{"n_layer": 16, "n_head": 10, "norm": "layernorm", "rope_base": 10000.0, "qk_norm": false, "tie_embeddings": false, "beta1": 0.9}
MLP neurons of a small language model. Each row is named by its layer, matrix (up: input weights) and neuron, and shows model dimensions 176-367. Each number is 128 + 32 x the weight over its row's rms, rounded and kept within 0 to 255. Numbers have three digits each.
After each neuron's rows, "fires after" lists the tokens most often just before its 100 highest values on Wikipedia text that the model never trained on.

L6.up1023:101118123190151112144126112145125152142156036166143183089160114125154162137129136074144142173128124136170112150128140130163142144114123121167156036172093190168110136085096137093144125036116134111132091143117113060130134117093148130109160104097093137122144111147131126127112170119105155126130130111169159154149105146162165099126116160143138147129157103187150103086102100096113157129098151055140070175150152128129107062162096094089125126105103188112168107123105156065144180147113146146095071110128190145107124159157107104062127157168153097118176175142146108178127103148189142159
fires after: ".", "tra", " Lu", "ci"

L7.up854:092135101166137119197190112149088067136172112062140158173085158088128130137144074171131101103036197169123116143127135129085128176120171100110164100127126101076191143117148109098090119131116148150136104149158128125136143094077172131098156097101146078106201141121168145140126155111166098132137091177108171131205095158062108115156104190078157153172128123138118125150061117132075026133153132139107119110101146181104106113118168108133165177134135138149154161091148158105098068127124178194135109085084122134152077166110123169158145146148127156097148111127049168113120099185118155137
fires after: "\n\n", "\n"

L3.up1261:159133118129141122132134123114171075114119166162190113109108129131093136193163135128111134157139139147127090108097138118158147098126097072138144096122097119124159136118096117136151112135098125069186155133140099142107102141157114155111092159125179113156195117073121143182073156093099184118115135119139083089142176178056170174142137189118167097142099168149129093120155139086097120131132100146169080130145104155148169146139102116150153153127117091111136152082106160106098153089126127122159112223125126090133097183050168127125148137112122097097092058146155128125115138068128122122
fires after: "\n\n", "\n", " (", " \"", " Box"

L6.up817:110186119147126083073087132109136108125170130112106155142159126092135096152144165141118122125115063124105143143165122145132151171094150070133168129178094134117106085080122161196122076154172131107120072145087125094184116156159108143128059195145122111113084187145187107135150105154133096141077138114082138125132102054113153148089136161177098127073208151131101142134093098100093115154121120183165173094123152131092142176131164130109153114031106166155149126101119163110092138105139116205117153120156134159117148122098189141104136143170144195104156098108121128088124133155122127089
fires after: " in", " U", " the", "In", " al", " In"

L6.up178:150090117110154183112101168156217105142148082126141068125169165126069098115171135106052126164136119126147158134023085141100106074100140073151139139078068189060089087108137192127190132127117119108116151146125136128109145119120116081105074071109125123143121146178143101162121110083070111123158161160128117168148143129164109126139136208094001137095179111099091125150147150175159143145162148109119190087093157121091140124061129111122109101157106118094106118124121113133121129147148096148174123100161137159165139123074134109141076143062099150131095115128101144144099063144165047119
fires after: ".", " W"

L6.up144:123102089115129101195087107101143146098137177119076097153092140123119111122082135116089208166142108131149187122175145149180161146110155151111190142151143090171106107139082135106135078136121099112127111104098118137136112098117164140147120120100140024121085147176084128103182125149181158103102181115131099126094106111100150143174103133162125150103148110157155168117161110163070114168101165147125169097030128088106104156143151147165162110124065114116168125080075096164122174103105184183140161142111145145099119067115122122085129089135092123175093070084180081136168156192190157190
fires after: " the", " a", " The", " p", "The"

L7.up738:141156130113188123176121084124074112128162102102157150110161106107117179084165154122178095162137109132077005147104142120118165135079147089141122180113112102158152152096128171115134177091165131098095080060104160142148145190090091084144107176117131198182078126171138077117098156111107141194099138085100110120149048129161102118094122138117073122092118121155126103127091132118133130151074124132131174193108126133119138167104140144054149140107103079158106109110094056159089125132179109145112146134127145090142126110080153087139122113085119217154080154133184117104083163105149099137
fires after: " al", " in", "-", "au", "H", "ti"

L7.up74:173094133115138152089065117125115088144210137126161094091069126125134064152062135130094119140109129074113111160063054175126160139063108132155117173155190130128116101095111087073080058183112097151183180068169132170171099085148154163115135160150182093174153130148141135176160153163104164174151112132122108144204138161141161151185106112146124091151113149124080190199171133096118166088117100145144129081102104125131131203147139130164138117151102140131170147137117146134179122170159137156106156069094116135114106129109155111148132108106144118123098116122152114181149066152115099135
fires after: " the", " The"

L7.up217:125085123145136135152064105176070094118083175158134164193159130131134103136085083131070167134138141111098124175168143109120092117120116194134104185134155145160107151150158110174134136203153129169167143124165164084096087163114110132143095181149230187154115209121110176110048130142150195199107128146122120137062151099134098149123121110101136112097191120084099099071136143115132113104141146107111135112233184117123115140108100133057140099132120139133104154060138117129096143105103137138079103128116112130115161121148157084068136155140097118079196093129175191101121106095062164133
fires after: "\n", "\n\n"

L6.up1676:178165110145115139077117137165099095162171088136194129147115157142103121132139130138042143098174078167128113136158146137084165121116109127147186153117146140128130135087121173208086147112135195121123170108164161089146074115130168110212095106126128151157169138126138098089071112124174080114102069189122072074077132127123082150141129147181137122169142166086157127157114124131139092099151131145124141177143162140167120153091189103116129173116109154159128155134115126113116111131153096158151136167091118128074093118089149191169141150172130164169138145108135165203149126101164138108
fires after: "\n\n"

L6.up1103:077149117092130132131152152142174191130151161182139083098151127130108136093155118091083145147072177172147131142162142165107128148147192136066171125111110102146166096132088156168123129090122106122140136108092129089226137139159186154164086136143155099084151156094082162092167146120097135034118168117092103150108076091182153120072095076121156131077149133125156182141138095043142142089207129085163157100096115143197109160144158124154160141116153142068119082147121125123105129130173160134168104125145157104155120147109173217127187066103124169133150142121099187166133106082118109202
fires after: " the", " (", " B", " C", " The", " G"

L6.up1351:185148145138194149085129099201103056193108140134138103148128117139075086136121129133138126163169089142085117113166142132087139109099102166134096162070148127105133158129165134182140167185119131120074138122146109147182134158083115118097133135140192153137077146182173107137075158178090117101093094127119150133146128200131110120125139087118200073174160124123099119107083134150151066114119125124104134178193123121140139132144128096135065139099071149126149129184155114175164174085123139193150089095089108153155128126144125113109163144100085199161124125132109132109140120142093101147
fires after: "\n\n"

L6.up392:177173098125119124211119178125126165128127103140114168137099111085119152136163151147119079173188132122154088162183107059083146115111144093145144113126129095098134097130087164078128179143110117110049117059147161137154125124160126084148113171103146103161143139159120170123113149105131195118148114137119144097123127124083125180118116133092186115095192147173143174221182118141134166190119180127072132146129134175136094152083142145203116143098117144122153093132167107085127159084131113119165120106156177106160145106057147155136157135068133122140151166090110139133117139125116102122
fires after: " the", " a", "cap"